{"num_hidden_layers": 12, "hidden_size": 192, "num_attention_heads": 3, "num_key_value_heads": 3, "head_dim": 64, "intermediate_size": 512, "vocab_size": 8192, "hidden_act": "swiglu", "norm": "rmsnorm", "norm_place": "pre", "norm_eps": 1e-06, "positions": "rope", "rope_theta": 10000.0, "rope_fraction": 1.0, "qk_norm": false, "attn_scale": 0.125, "bias": "none", "tie_word_embeddings": true, "parallel_block": false, "init": "uniform", "init_std_qkv": 0.0404, "init_std_o": 0.00825, "init_std_up": 0.0404, "init_std_down": 0.00825, "optimizer": "adamw", "learning_rate": 0.00119, "beta1": 0.9, "beta2": 0.95, "weight_decay": 0.16, "lr_head": 0.00428, "warmup_steps": 379, "schedule": "wsd", "decay_fraction": 0.655, "decay_shape": "linear", "final_lr_fraction": 0.02, "batch_tokens": 16384, "max_seq_len": 128, "doc_mask": true, "train_tokens": 133500000, "max_steps": 8149, "dataset": "wikipedia_en"}
MLP neurons of a small language model. Each row is named by its layer, matrix (gate and up: input weights) and neuron, and shows model dimensions 48-143. Each number is 128 + 24 x the weight over its row's rms, rounded and kept within 0 to 255. A neuron's up and down rows have the sign that makes its largest values positive.
After each neuron's rows, "fires on" lists the tokens most often at its 100 highest values on Wikipedia text that the model never trained on.

L5.gate71 [172 141 130 142 136 137 101 148 128 121 157 183 111 119 131 148 127 148 104 117 127 150 169 164 107 153 143 120  86 125 133 109 126 109 109 161 169 104 100 156 139 151 166 151 160 145  91 126 140  61 129 147 134  89 135 120 149 143  99 115 106  71 162 103 101 107 175 110 122 115 111 119 152 168 100 160 122 124 165 124 143 131 138 155 132 118 144 107 150 170 139 132 143 108 115 156]
L5.up71 [121 166 137  76 138 106 131 115 172 138 120 137 104 160 132 112 132 143 144 150 141  88  98 164 134 155 125 159 111  86 125 142 153 161 166 125  79 117 124 125 120 159 115 126  75 131 122  67  96  99 147 130 116 104 124 114 154 128 159 151 120 130 123 121 167 129 113 135 117 150 147 100 129 181 120  77 149 120 149 119 132 137  86 134 108 122 122 118 110 127 156 146 136 135 155 108]
fires on: "---|---|---|---|", "Billboard", " US", "|---|---|", "|---|---|---|"

L5.gate348 [ 93 132 149 110 137 119  90 112 121 138 108 134 155  98  92 134 107 112 119 179 125 109 116 121 112 157 124 146 111 133 121 137  96 131 155  74  89 155 154 143 118 164 131 174 158 132 124 127 112 116 124 174 103 114 119 103 102 187 132 161 118 149 175 169 119 145 125 114 151 135 181  97 133 103 115 134 128 148  86 130  98 137 175 102 142 145  80 128 100 153 100 144 134  98 134 106]
L5.up348 [129  83 138 108 127 157 129 110  96 132  99 136 123 169  90 135 118 117 170 163 103 144  91  90 101  94  93 165 170 139  99 105 162 154 137 119 119 119 169 158 161 159 169 151 156 132 106  95 144 145 110 115 164 120 141 157  99  99 129 113 128 117 155 134  83 134 143 145  97 117 110 129  98 120 125 136 116 128 128 151 119 128 149 145 156 127 141 133 143 179 109  86 128 114  98 129]
fires on: "-", ".", " of", "t"

L8.gate235 [121 134 153 160 162 123 163 133 131 140 131 119 100 102  91  91 129 136 125 131 130  93 120 114 126  72 114 139  94 158 131 117 127 135  97 142 124 138 165 131 145 139 137 130 176 116 152 136 109 110 126 159 129 123 117 129 138 125 123 125 149 135 138 131 115 145 135 134 186  90 104 126 144 168 147 166  82 145 182 123  78 159 140  92 119  98 124 101 169 141 122 109 137 134 145 111]
L8.up235 [126 162 143 128 148 118 127 142 149 106 118 113 122 119 136 123  95 156 128 136 119 137 175 135 107 108 162 161 135 125  98 141 134 133 140 108 130  93 111 170 128 128  99 153 142 136 107 134  99 160 113 110 127 134 124 168 174 130 133 157  97 113 130 141 155 166 128 166 129 145 115 135 108 127 142 130 136  93 108 126 107 100  75 171 169  64 132 164 122 136 170 112  94 111 143 161]
fires on: "2", "1", "0", "3", "\n"

L8.gate128 [129 170 104 136 156 112 130 177 101  95  84 137 120 113 102 133 156  99 173 138 151 105 144 133 129 125 125 104 157 119 124 115 128  97 126 139 133 125 107  95 134 102 109 179 176 139 142  97 151  93 127 121 109 149 157 123 152 119 114 142 111 121 128 141 174 123 115 169 178 140 102  99 150 104 105 158 133 154 116 133 138 152 149 133  83 104  70 145 141 121 123 105 156 174 101 117]
L8.up128 [112 143 147 106 157  95 120 115  94 114 134 132 132 121 106 169 123 116 134 129 111 122 160 125 107 140 109 116 139  91 124 141 120 116 155 162 108 130 132 183 127  86 137 149  99 118 140 194 140 127 116 113 179 126 127 117 122 140 124 171 135 125 203 118 102 128 134 129 121 173 129 118  52 116 172 134 145 121  88 141 159 114 158 130  92  99 136 134 125 136 114 149 116 144  92  94]
fires on: "–", "-", " and", " U"

L3.gate502 [168 131 129 145 132 109 142  93 133 118  90 154 127 103  92 118 144 140 132  86 160  89 131 168 130 106 117 103 112 114 126 113 112 126 146 131 118 152 135 124 169  94 119 124 135 106 157 116 168 136 122 138  82  81 141 130 155 173 105 130 114 159 112 136 130 126 149 121 128 163 111 133 167 132 135 144 148 102 153 134  76 108 143 202  90 160 101 178 121 103 108 126 115 102 132 159]
L3.up502 [142 170 179 169 112 157 113 122 156 126 122 105 159 126 155 160  98 107  86 103 161 110 104 100 100 162 112 125 105 156 126 114 126 150 175 106 135 117 105 134 119 103 131 132 133 137 130 154 124 131 126 138 142 118 133 118 109 178  87 145 110 128 128 143 165 147 139 171 150 136 109 142 158 150 113 128 124 130 141 128 121 134 117 167 146 166 102  99 122  89 148 132 118 120 148 108]
fires on: ",", "."

L4.gate476 [111 131 140  87 159 112 133 104 184 150 132 128 118 121 117 111 155 101 114 124 113 124 176 120 126 150 169 127 153 126 161 139  88 121 130 171 128 150 167 106 131 110 155 118 139 116 122 127 105 116 131 140 130 116 100 137 174 144 171 104 126 124 105 142 165 159 143 114 127 118 138 182 167 134  86 172 119  95 122 142 133 135  88 156 141 135 102 135 114 129 176 130 145  95  71 110]
L4.up476 [115 119 146 130 142 145 101 163 125 125 160 154 117 137  69  90 125 135 120  99 137 121 175 110 116 120 126 127 124 105 132  99 150 114 136 162 104 131 161 153 127 165 142 139 130 109 165 111 130  98  68 105  98 106 154  77 129 132 132 151 192 140  95  94 146 139 164 118 115 144  91 128 157 118 123 150  90 149 113 136 154 100 134 111 138 116 170 135 134 158 129 126  93 112 134 138]
fires on: " of", " to", " for", " following", " was", "go"

L9.gate319 [126 155 105 170 119 131 152 118  98 124 102 127 105 143 180  96 126 144 111  96 125 144 153 109  71 134 131 124 155 141  74  93 133 113 126 127  97 154 135 134 138 131 112 177 141 139  79 108 104 154 118 143 133 118 130 134 167 157 154  86 157 119 127 103 126 108 147 124 184  75 127 117  98 160 117 124 118 103  93 119 118 103  99 151 144 135 121 131 153 114 123  99  97 109 164  90]
L9.up319 [101 154  89 132 114  96 156 133  98 148 147 106 150 127 152 151 171 157 141 137 100 146 137 162 126  96 170 138 149 142 149 124 158 165  83 131 149 108 150 137 141 120 138 126 144 121 160 172 104 143 174 115 148 120 155 118  87 105 140 128 129 127 131 125 129 125 115 105 123 111 119 120 124 127 149 153 159 145 151  89 144 141  96 153 172 138 158 128 128 159  95 124 146  91 135  85]
fires on: "9", "8", "4", "2", "1", "0"

L3.gate180 [148 105 118 148 145 128 139 124 120  99 171 152 115 140 149 131 140 145 141 118 133 114 118 143 111 173 148 141  52 155 121 112 116 126 120 130 184 161 151  98 138 137 138 128 147 126 171 127 123 104 134 139 132  80 166 142 178 190 101 133 119 133 114 136 126 138 161 114 120 155 146 136 152 156 136 147  90 107 150 138 117 168 120 148 142 135 158  95 104 151 138 139 139 108 134 107]
L3.up180 [153 137 103 165 117 114 148 123 138 156 118 166 105  81 143 118 147 172 100  99  95  99 149 134 138 131 144 151  97 136 112 128 161  96 129 105 122 138  79  99 126 134 168 108 121 136 148 113 127 130 116 119 111 123 168 150 152 166  89 127 124 127 125 109 156 115 102 146 169 175 116 108 105 143 109 128 139  87 141 138 127 110 102  89 117 150 161 125 101 159 130 134 115  83 135 120]
fires on: "---|---|---|---|", "|---|---|", "|---|", "|---|---|---|", "s"

L8.gate153 [154 165 122 114 127 151 155 119  95 104 129 146 134  89 143  87 164 126 153 168 112 105  97 103 121 111 143 117 152 101 121 129 176 143 126 154 135 148 117 147 150 118 151 133 156 138 152 169 139 142 132 128 142 104 132 129 139 140 119 102  91 160 108 124 156 151 121 164 109 128 126 152  85 104 171 100 109 141 164 136  95 133 160 143 181 158  91 119 144  77  82 118  91 163 151 166]
L8.up153 [164 121 135 131 104 136 166 124 138 124 139 128 154 123 142 148 167 117 176 152 134 127 101 121 139 129 153 106 125 122 147 160  97 172  88 140 114 157 141 142 132  95 167  97 126 144 153 139 143 119 170 151 103 133 132 104 128 118  78 148 124 166 131 144 103 152 115 134  92 140 132 136  88 103 165 101 118 136 144 149 130 140 173 101 146  97 116  82 109 136  90 127 135 159 135 172]
fires on: " f", " F", "f", " c"

L8.gate262 [126 146  75 115 145 152 119 143  61 116 106 165 144 132 137 100 139  48 125 154 128 110 125 154 158 128 153 146 122 141 145 137 104 143 164 122 102 147 120  95 153 162 142 124 150 152 120 145 133 103 122 206 130  94 171 129 138 149 141 127 138 143 162 143  87 118 147 119 172 127 108 134 124 146 140 138 160 142 147 146 111 125 168 110 164 139 108 106 131 112  97 154  99 105 162 125]
L8.up262 [ 99 113  98 133 158 146 141  94 112 146  96 149 118  84  85 187 122  94  89 152 103 150 120  91 105 118 115 117 148 103  97 141 118 120 122 156 117 128  96 170 131 101 119 104  96 120 111 138 127 167  85 103 149 167 119 123 116 100 128 186 132 121 165 142 162 143 150  86 126 112 143 151 130  77 117 128 118 146  96  93 194 103 136 134 127 130  81 121 130 101 130 114 102  94 168 129]
fires on: "-"

L4.gate90 [102 113 153 102 117 112 111 130 113 150 142 137 112 138 151  89 111 103 144 129  95 151 119 152 133 128 104 150 122  96 101 115 109 154 134 151 135 133 107 145 130 137  99  94 111 119 130 116 103 144 145 152 132  69 101 124 155 137 164  99  93 131 142 131  95 119  91 137 141 117 152 131 136 151  85 106 103 135 180 117  78 116 152 146 135 146  90 160 159 122 126 102 165 127 131 125]
L4.up90 [162 203 134  65 164 100 125 125 167 152 103 153 122 114 156 110 115 111 109 170 142 170 140 135 131 178 190 138 127  91 115 146 128 126 107 112 111  98  98 151 124 104 113 127 146  91 117 161  77 168  98  86 104 123 110 126 132 135 167 110  95  90 113 138 126 105 155 121 151 161 117 135 156 118 131 134 133 117 168 119 129 141 141 132 130 120 109  84 136 118 149 143 146 139 121 144]
fires on: " where", " which", "Final", " Final", "s"

L5.gate130 [117 182 105 120 137 163  96 144 125 111 118 137 117 178 109 132 141 141 114 125 159 104  92 140 130 156 132 157 135 161 137 143 141 134 112 129 135 143  97  99 163 130  81 135 102 134 107 119 126 156 126 116 150 101 103 119 170 168  94 131 134 169 147 160 144 132 182  93 180 132 128 141 124 163  50 160 116 142 128 146 130 121 107 110 131 133 121 153 155 149 163 158 137 132 109 131]
L5.up130 [113 125 145 112 133  90 156 164 143 159 141 134 140 125 112 183 106 132 127 135 173 133  88 173 126  97 125 180 133  98 108 160 145 148 161 104  87 124 111 178 145 138 129 115 143 107 142 121 132 149 136 127 100 148 118 131 105 114  88 136 164 154 122  70 100 148  97 143 166 153 153 107 128  92 126 131 121  99 118 119 144 143 150 132 141 129 127  98 136 159 127 166 122 149  86 127]
fires on: "s", "ter", " reflect", "collect", " suggest"

L5.gate357 [139 131 108 155 104 113  93 131 134 143 135 161 151 102 108 150 134 125 169 201  80 110 107 113 153 115 106 195 109 106 111 133  87  96 130 110 113  89 175 148 129 104 132 122 109  79 126 170  75 113 175 137 125 102 120 128 140 118 165 127 145 136  91  90 117 137 155 117 118 134 138  94 116 150  95 131 146 164 133 114 153 143 113 143 129 143 134 136 141 140 130 109  99 109 114 125]
L5.up357 [149 113 167 123 127 120 128 155 151 153 147 168 132 107 142 138 105 155 122 129 102 145 154 128 124 162 129 161 131  88 118 158  81 114 115 120 150  82 119 193 174 125 133 135 157  74 110 175 111 101  89 102 164  85 130 136 130 137 119 100 103 121 126 153 100 101 133 178 106 105  64 129 115 109 115 153 111 116 104 119 204 134  94 125 143 113 134 112 133 110 145 155 160 150 123 163]
fires on: "al", "ol", "id", " of", "pal", " public"

L5.gate4 [116 165 105 110  96 125 125  91 139 121 120 131 151 168 145  78 137  90 125 138 139 106  94 131 145 113 123 105 133 155 133 113 145 138 139 133 108 128 137 140 143 131 110 134 142 127 130 130 145 124 162 132 162 117 148 139 120 155 135 116 105 134  61 142 118 171 137 107 136  99 100 113  96  92 160 131 131 135 122 127  93 121  58 163  80 177 165 103 118 129 119 174 155  67  96 106]
L5.up4 [106 124 150 135 121 103 110 135 131 150 140 185 155 139 115  85 104 107 113 132 169 141 156 156 148 121 100  75 151  74 125 167 154 130 119 126 116 133 123  94 111 131 136 135 118 126 121 147 121 101  97 164 157 102 139 129 158 118 126 118 171 157 128 126 129 155 118 116 163 128 102 120 143 125 140 173 163 128 124 169 146 112 117 128  85 114 127 102 138 130 119 146  93 127 155 133]
fires on: " his", " His", " my", " following", "s"

L5.gate120 [103 176  99 105 149 125 103 110 120 114  73 108 135 160 139 159 141 134 127 114 115 146 112 144 124  93 132 158 116 143 106 159 117 165 124 118 137 119 170 131 115 144 114 103  96 135 132 123 127 121 129 156 130  97 111 119 151 131 130 161 124 157 136 142  68 120 141  92 128 129 160 127 167 179  93 162 137  92 147 167 106 169 148 112 160 128 133 116 135 120 137 111 153 156 147 120]
L5.up120 [132 120 150 103 148 136 146 111 159 151 152 142 109 136 122 126 124  60 122 131  82 117 150 184 107  96 154 180 164 136 125 157 129 107 114 154 128 109 125 137 133  98 138 131 149 127 112 152 111 133 121 102 122  80 148  96 116 132 125 147 173 122 124 154  97 123  99 139 132 148 125  98  92 138 131 129 119 109 106 108 149  89 165 129 100 144 135 117 113 173 138  84 121 165 139 117]
fires on: " It", " it", " Preced"

L3.gate146 [ 92 113 110  63 115 119  91 102 103 182 125 111 109 139  72 131 130 116 149 170  60 117 145 107 137 161 127 112 116 158 132 152 143 111 161 153 167 115 181 151 131 125 152 170 160 145 150 102 140 130 154 112 109 112 132  93 150 107 117 125 124 134 130 138 134 164 149 128 128 152 105 111 149 141 142 155 158 158 118 115 119 146 154 131 119 135 109 109 115 171  87  99 121 133  98 130]
L3.up146 [133 112 162 123 152 122 132 153 160 159 105 106 112 122  97 174 107 107 138 143 115 153 121  63 149 124 155 142 127 141 123 112 142 109 122 159 123 128 142 163  80 129 135 132 184 176 149 141 146 102 131 114 144  95 142 135 144 137 111  89 119  99 133 121 149 122 129 145  82 102 132 173 116 174  90 148  88 159 158  60 130 140 109 119 109 147 141  85 141 159 141 147 135 139 122 132]
fires on: "d", "id", "al", " Al", " cross", "w"

L4.gate114 [ 71 151  98 114 110  74 139 113 118 120 121 140 114 145 124 165  73 118 112 108 144 139 191 122 132 146 154 171 146 153 143 103  94 146  98  97 130 103 128 116 145 119 127 122 127 117 149 117 113 103 106 134  92  84 154 154 130 126 150 169 106 137  96 147 109 151 153 137 146 137 142 108 158 166 107 145 131  95 114 105 151 128 158 162 117 106 115  95 132 107 116 144 103 139 148  95]
L4.up114 [123 123 115  77 136 128 124 106 120 166  87 111 112 163 129 135 128 153 152 115 116 161 135  99 146 102 125 125 127 141 154 120 138 130 149 149  97 117 158 102 101 137  64 124  78 101 135  99 149 136 133 154 124 107 149 126 146 181 116 141 118 138 123 127 188 116 166 197 131 138  98 146 141 149 123 130  74 101 158 111  97 124 118 136  75 125 123 197 143 110  96  91 156 123 108  66]
fires on: "ic", " =", "gen", "n", "ral"

L4.gate185 [143 101 130 157 185 159  81 134  98 127 132 151 132 111 104 102 142 142 130 118 131 131 122 150 122 160 192 126 139 122 141 119 144 133 148 111  90 126 123 146 126 144 143 121 150  98 165  90 142 136 144 139 101 122 105 179 103 101 137 113 161 137  57 147 102  95 142 113 135 127 187 159 101  97 104 146 111  85 110 153 132 151 143 154 165 135 118 132 161 107 121 133 137 170 118 124]
L4.up185 [110 101 133 163 132 112 157 173 150 124 143 114 151 106  91 103 102 101 155  67 104 172 142 148 127 135 102 108 147 127 158  98 179 127 129 117 143 124 142 168 130  65 124 122 115 125  98 118 120 142  99 138 129  92 124 132 139 134 113 148 119 181 105 129 161  95  88 115  96 124 133 138  85 156 185 125 153 124 124 151 111 100 106 139 111 139 117  94  86  93 132 128 198 116 140 114]
fires on: "'", "w", " last", " only"

L5.gate399 [153 185 116  82 119 136 154 124 140 130 123 108 136 138 116 109 133 141 124 130 133 109 120 117 140 133 131 141 159  95 113 136 104 139 126 154 124  75 144 157 171 128 136  99 162 144 129 101  96 126 143 131 139 126  90 151 131 130 122 141 172 144 152 182 121 119 117 127 109 149 152 118 138 154  90 128 154  93 116 132 125 147 144 155 134 133 111 139 155 143 136  74 126 150 124 129]
L5.up399 [ 87 163 137 103 177 134 129 151 124  78 126 167 158 169 115  89 154 109 156 149 103 122 133 123 124 150 130 162 157  84 134 138 103 109  98 147 149 116 121 114 162  90 135 119 133 132 145 162 120 165 121 116 126 122 150 142 139 147 128 145 131 109 153 116 144 118 150 147 122 127 127 104 157 142 147 134 150  71 113 161 104 114 137 168 148 128 126 110 135 108  67 125 186 150 118 134]
fires on: " He", " is", " she", " She", " it"

L5.gate113 [129 120 100  98 135 100  98  85 117 126 119 123 130 163 103 117 135 148  82 119 134 154 152 148 145 128 108 149 139 142 118 155 112 127 147 145 127 116 115 117 142 130 138 116 129 140 116 156 117 148 133 117 150  94 107 108 107 140 154  94 130 134 145 108 125  84 159 160  97 111 122 107 140 166  94 146 117 145 115 109 115 152 179 155  94 103 139 121 146 152 119 126 112 155 100 104]
L5.up113 [102 141 174 134 135 135 163 128 119 131 101 126 113 112  97 133 128 130  99 124 135 135 120 138 125 128 120  75  83 126 105 101  92 137 137  87 107 147 121 144 104 175 164  98 135 115 147 103 134  90 113  71  96 140 139 143 147 108 132 125 151 125 119 119 174 116 115 143 114 164 116 166 131 118 124 165 164 110  90 166 127 118 154 132  69 140 120 158 140 128  98 129 150 166 165 134]
fires on: " National", "American", "C", "2", " Public", "1"

L9.gate13 [ 92 161  88  94 136 138 187 165 114 144 113  99 107 169 181 140 158 113 138 114 123 109  84  86 151 108 120 125 153 128 135 142 136 154  98 145 123 128 121 138 144  73 128 154 126 107 124 164 143 167  89 117 103 121 137 135 103 181 130 135 125 131 126 113 119 133  92 119 135 135  71 156 112 171  83  96 169 101 112 165 158 127  91 144 133 138 122 134 142 149 101 124 113 152 107 124]
L9.up13 [127 127 137 164 109  89 136 122 101 113 140 143 123 150 176 133 149 130  92 120  90 116 121 111 114 115 117 149 121 139 103 118 146 109 104 124 150 137 151 153 117 142 169 165 131 152 156 104  86 137 194 106 123  87 150 128 122 134 115 169 136 102 141 106 147  64 111 131 120 165 121 138 145 164 131 119 143 140 147 100 156 124 110 146 161 119 137 139 130 141  97 136  85 141 158 127]
fires on: "1", "2", "8", "7"

L9.gate350 [137 138 169  86 119  79 113 160 145 112 140 163 111 132 113 126 118  98 164 175 120 124 116 125 120 155 132 132 105 118 105 122 126 164 111 138 114 115 146 136 119 144 189 139 131 103  69 137 103 106 138 151 157 107 114 116 173 154  82 129 142 111 199 146 134 117 133  78 116 134 120 158 104 164 105 152 147  77  95 148  98 156 107 125 150 125 136 138  98  98 140  55 146 150 107 138]
L9.up350 [144 160 121 131 158 130 148 121 124 138 119 124  91 167 135 173 104 123 141 108 165 132 146 110 109 108  95 105 147  92 136 108 130 147  88  90 115  77 106 126 128  82 119 113 143 132  97 163 135 135 126 106 115 118 152 136  94 161 168 142 119 120 159 127 115 126 121  99 116  78  92 151 139 106 135 118 115 150 135 131  96 130 119 142 120 116 125 166  92 132 108  81 113 158 146 141]
fires on: " was", " is", " were"

L9.gate444 [131 124 137 126 141 113 122 103 128  90 121 159 136 140 150  95 114 121  94 129 139 109 145 143  89 141 100 102 130 128 112 165 116 107 106 156 128 114 110 163 177 135 123 203 143 140 108 158 104 121 148 139 124 117 169 126 168 112  98 104 145 127 113 145 116 166 101 122 110 113 144 156 122 124 128 130 128 103 123 135 156 177 100 164 127 101 172 136 111 131 165 115 118 153 168  81]
L9.up444 [150 101 156 165 120 111 136  80 132 110 115 131 137 163 182  96 121 158 123  84 117 111 141 146  88 106 126  85 124 137 135 138 140 123 120 140  84 164 110 172 136 116 129 172 120 190 145 113 169  74 151 111 140 132 137 126 141 120  86 170 110 126 114 129 124 154 125 127 108 122 119 144 131 108 162 136 156 141  94 140 143 155 117 139 142 132 132 131 104 139 156 111 158 145 157 142]
fires on: "pa", "ma", "a", " Pa", "ca", "c"

L3.gate511 [102 124 104 125  91 141 124 128 128 126 112 148 116 176 132 124 127  98 171 117 157 135 133 152 107 123 131 130  87 102  93  66 121 182 170 127 149 134 109 139  89 148 153  97 175 137 131  90 118 151 116 137  92 130 121  91 153 111  91 145  76 156 152  91 157 113 136 121 135 163 125 157 138 120  57 134 122 103 150 109  97 144 124 153 133 136 113 113 100 144 111 101 100  74 109 123]
L3.up511 [137 115 143 157 125 143 152 142 161 156 113 129 151 158 100 152 105  79 133 131 130  99 137 124 116 145 147 143 129 113  79 121 116 137 153 136 108 101 135 135 110 133 113  92 148 147 118 156 102 187 121 101 168 144 111  81 109 188  91 153 106 149 134 149 116  82 140 159 121 149  82 130 131 142 120 166 121  93 140 138 119 132 115 143  89 104 137  87 167 102  73 122 128 113 113 134]
fires on: ",", " against"

L3.gate66 [104 107 164 147 108 123 142  64 138 107 106 111 118 117 120 145 142 157 154 193 145 143 122 112 116  80 124 168  95 138 149 154 162 126 120 121 140 102 134 150 148 132 161 187 103 118 137 125 111  99 133 146 144 147 136 122 130 132 128 123 137 133  91  88 139 145 173 120 115 107 116 175 113  85 107 120 138 138 116  96 137 118 147 142 174 124 155 106 134 131 189 154 155 126 109  82]
L3.up66 [149 126 166 108 113 107 140 110 149 130 122 131 144 129 161 128 115 141  99 121  95  71 131 122  93  77 123 124 136 119 142 153 144  59 110 114 112 125 156 117  65 131 150 115 120 121 135 149 139 145 163 116 123 105 128  71 148 121  99 112 137 128 130 167 134 142 136 105 120 146 108 188 139 116 112 159 160 117 133 141 104 141 115 124 121 113 131  88 156 118 124  90 156 131 154 131]
fires on: "pa", "ma", "ru", "ra", "be", "per"

L9.gate429 [153 123 104 124 149 113 137 173 149  83 108 137 157 111  94 139 127 125 146 146 108 166 140 141 123 116 112 139 147 155 133  89 128 118  80 142 132 115 161 170 146 116  98 123 135 150 135 148 126 139  97 112 130  40 132 145 150 129 158 125  79 148 159  97  94 129 120 110 104 110 139 154 115 197 112 126 117 103  96 140 137 126 150 113 168 123 108 144 136 153 148 104 124 145 112  98]
L9.up429 [190 131 123 126 141 117 128  99 170 133  87 146 122 155 134 166 139 134 126 150 115 134 144 180 149 117 179 147 133 175 146  90 143 108 114 107 126 121 100 133 124  98 167 120 146 142 162 133 119 131 121 103 119 100 113 131 139 168 129 141 119 125 170 113 104 132 111  96 127  96 124 107  79 129 106 110 131 139 128 144  90  96 125 114 151 128 104 117 118 122 152 123 160 187 130 143]
fires on: " is", " was", " also", " later", " been", " now"

L9.gate57 [ 83 128 133 145 152 143 147 114  92  91 100 165  69 137  89 110 132 106 151 103 135 103 137 141 123 176 123 138 204 141 128 168 115 175 111 159 127  93 120 101 146 107 128 123 141  82 136 119 154 157 150  92 147 108 110  94 131 183 123 121 108 151 143  85 128 146 173  93  93 159 108 103 112 130 133 147 133 119 123 162 154 132 171 141  98 118 122 120 105 101  86 162 156 181 100 160]
L9.up57 [158 121 184 106 105 144 147 108 121 148 120 182 108 111  95 130 129  96 109 132 157 125 137 108 146 115  99 125 145 123 156 145 147 111  97 119 149 121 136 114 101 128  79 163 153 111 123  65 128 148  93 135 106 117 120  97  94 135 120  85 182 109  97 134 163 127 159 160 109 139 167 146 148 112 142 145 117  88  79 114 112  88 126 109 120 147 117 127 111 151 108 155 157 164 138  97]
fires on: "0", "9", "1", "2", "3"

L8.gate282 [169 128 110 114 179 111 131 147 105 132  98 134 100 162 131  85 140 130 114 103  73 142 149 129 134 119 158 116 122 129 131 118 154  89 119  83 131 120 119 120 128 115 160 144 153 134 129 123 160 163 154  76 129 124 124  96 117 126 175 147 125 128 139 161  57 132 117 115 124 133 106 117 147 126 126 119 117 135 132 142 123 156 116 134 125  73  95 118 103 150  84 126 105 137 158 129]
L8.up282 [157 165 158 137 133  99 133 131 156 111 120  89 130 100 121 111  92 152  95 115 100 110 152 136 109 130 121 103 152 128  62 161 133 150 158  71 113 139 140 140 115 141 146  97 104 100 169 187 160 125 191  90 115 135 110  77 121 153  89 131 116 151 131 129 135 110  78 136 106 151 174 109 129 127 124 126 108 131 103 119 115 135 147 125 123 107 111 134 120 124 144 137 105 137 140 120]
fires on: "2", " result", "ag", "ci", "1"

L9.gate35 [154 130 144 107 123  91 176 141 121 142 137 118 145 129 149 123  94 101 120 170 112 129  81 126 108 166 179 117 140 142 130 112 121 173  80 119 153 103 127 139 120 109 112 136 157 172  58 127  88 106 114  89 141  58 142 152  99 121 130 117 128 149 176 139 120 116 126 117 111 107 158 150 119 166 110 140 110 106 167 110 119 171 140 159 140 169 120 108 131 134 129 120 110 125 134 130]
L9.up35 [164 142  95 155 120 111 136 136 114 124 158 113 140 164  98 147 130 103 125 116 134  93  96 151 168 141 136 114 138 145 158 100 148 162  88 125 131 159 131 147 118 107 130 106 119 121 102 110 146 100 118  97 132 114 122 117 112 122 136 148 121 134 169 153 168 122 147 126  94 113 122 122 135 101 138 147 186 141  96 138 135 145 131 175 147 131  73 131 125 141 159 155 162 156 127 102]
fires on: " was", " is", "9", " are", " B"

L3.gate358 [126 132 113 126 142 151 157 124 150 141  90  98 108 132 150 125 143 117  90  86  59 145 121 146 138 132 134 111 138 109 129 103 134 145 148 131 143 133 128 115 129 158 181  96 121 135 133 121 128 141 170 130  99 120 137 138 158 123 116 127 110 145 108 115  94 105 142 112 143 177 103  79 171  96  79 122 158 100 117 125  96 155 110 144 105 151 113 173 133 106 112 149 106  99  95 114]
L3.up358 [127 107 128 141 129 159 110 136 114 116  96 136 101 115  87 139  93 115  73 117  99 114 148 132 143 100  94 109 101 126 153 116 165 154  86 131 139  86 159 148 124 149 115 138 152 113 149 157 119 104 112 162 158 157 142 154 112 104 139  84 144 132  77 104 112 156 115 140 111 108 161 113 152  80 170 126  82 154 107 132 150 120 112 141 130  86 105 135 186 152 128  95 105 138 123  96]
fires on: " of", "se", "ate", " following", "on", "l"

L5.gate239 [123 136 134  99 116 155  75  94 125 154 111 110 126 154 165 109 159  97 107 118 129 183 131 131 101 118 105 166 158 121 150 135 169 126 134 114 102 126 124 123 160 147 109 151 106 146 114 152 196 134 122 147 112 118 140 112 145 146 151 110 117 194 111 130 146 146 101 122 188 101  92 129 113 170 120 123 138 147 143 112 110 140 126 144 118 133 130 177 160 121 118 129 148 106 156 107]
L5.up239 [116 170 122 101 121 113 125 111 163 144 147 161 136 181 118 146 167 119  90 140 183 151 115 156 136 104 176 127 129  76 138 111 148 161 119 132 142 123 102 127 165 101 130 122 134 149 135 136 138 126 104 134 122 140 117  95 116 149 160 104 140  85 117 127 133 132  91 142 147 127 165 101 133 148 119 123 152 132 159 135 106 115 108 134 127 113 118 121 151 146 152 107 127 128 133  88]
fires on: "s", " mi", "ct"

L9.gate189 [136 135  97 131 129 137 149 145 147 124 114 105 120 100 168  78 115  99 172 106 132 136 119 145 101 119 124 185 159 117 110  93 147 123 122 135 173 138 137 111 129 106 106 130  83 123 104 104 110 152 144  99  93 134 127 155 149 127 134 134  95 132 172  96 107 140 132  67 100  72 195  89 102 126 117 140 125 128 115 115 128 118 160 114 110 134 139 175 164 173 153 149  94 101 114 114]
L9.up189 [ 71 113 104 137 154 119 120 105 123 124 115 163 128  95 110 100  92 105 116 119  98 154 151 146  74 120 181 145 190 139 106 146 151 126 121 133 155  90 126 130 150 149 136 143  91 117  80 141  99 140  94 120 121 142 106 138  93  71 103 146 146  94 152 140 157  94 163 104  70 111 126 136  97 161 145  99 118 141 141 136 128 141 105 157 150 142 171 129 121 103 101 141 135  83 135 141]
fires on: "1", "5", "6", "4", "9", "3"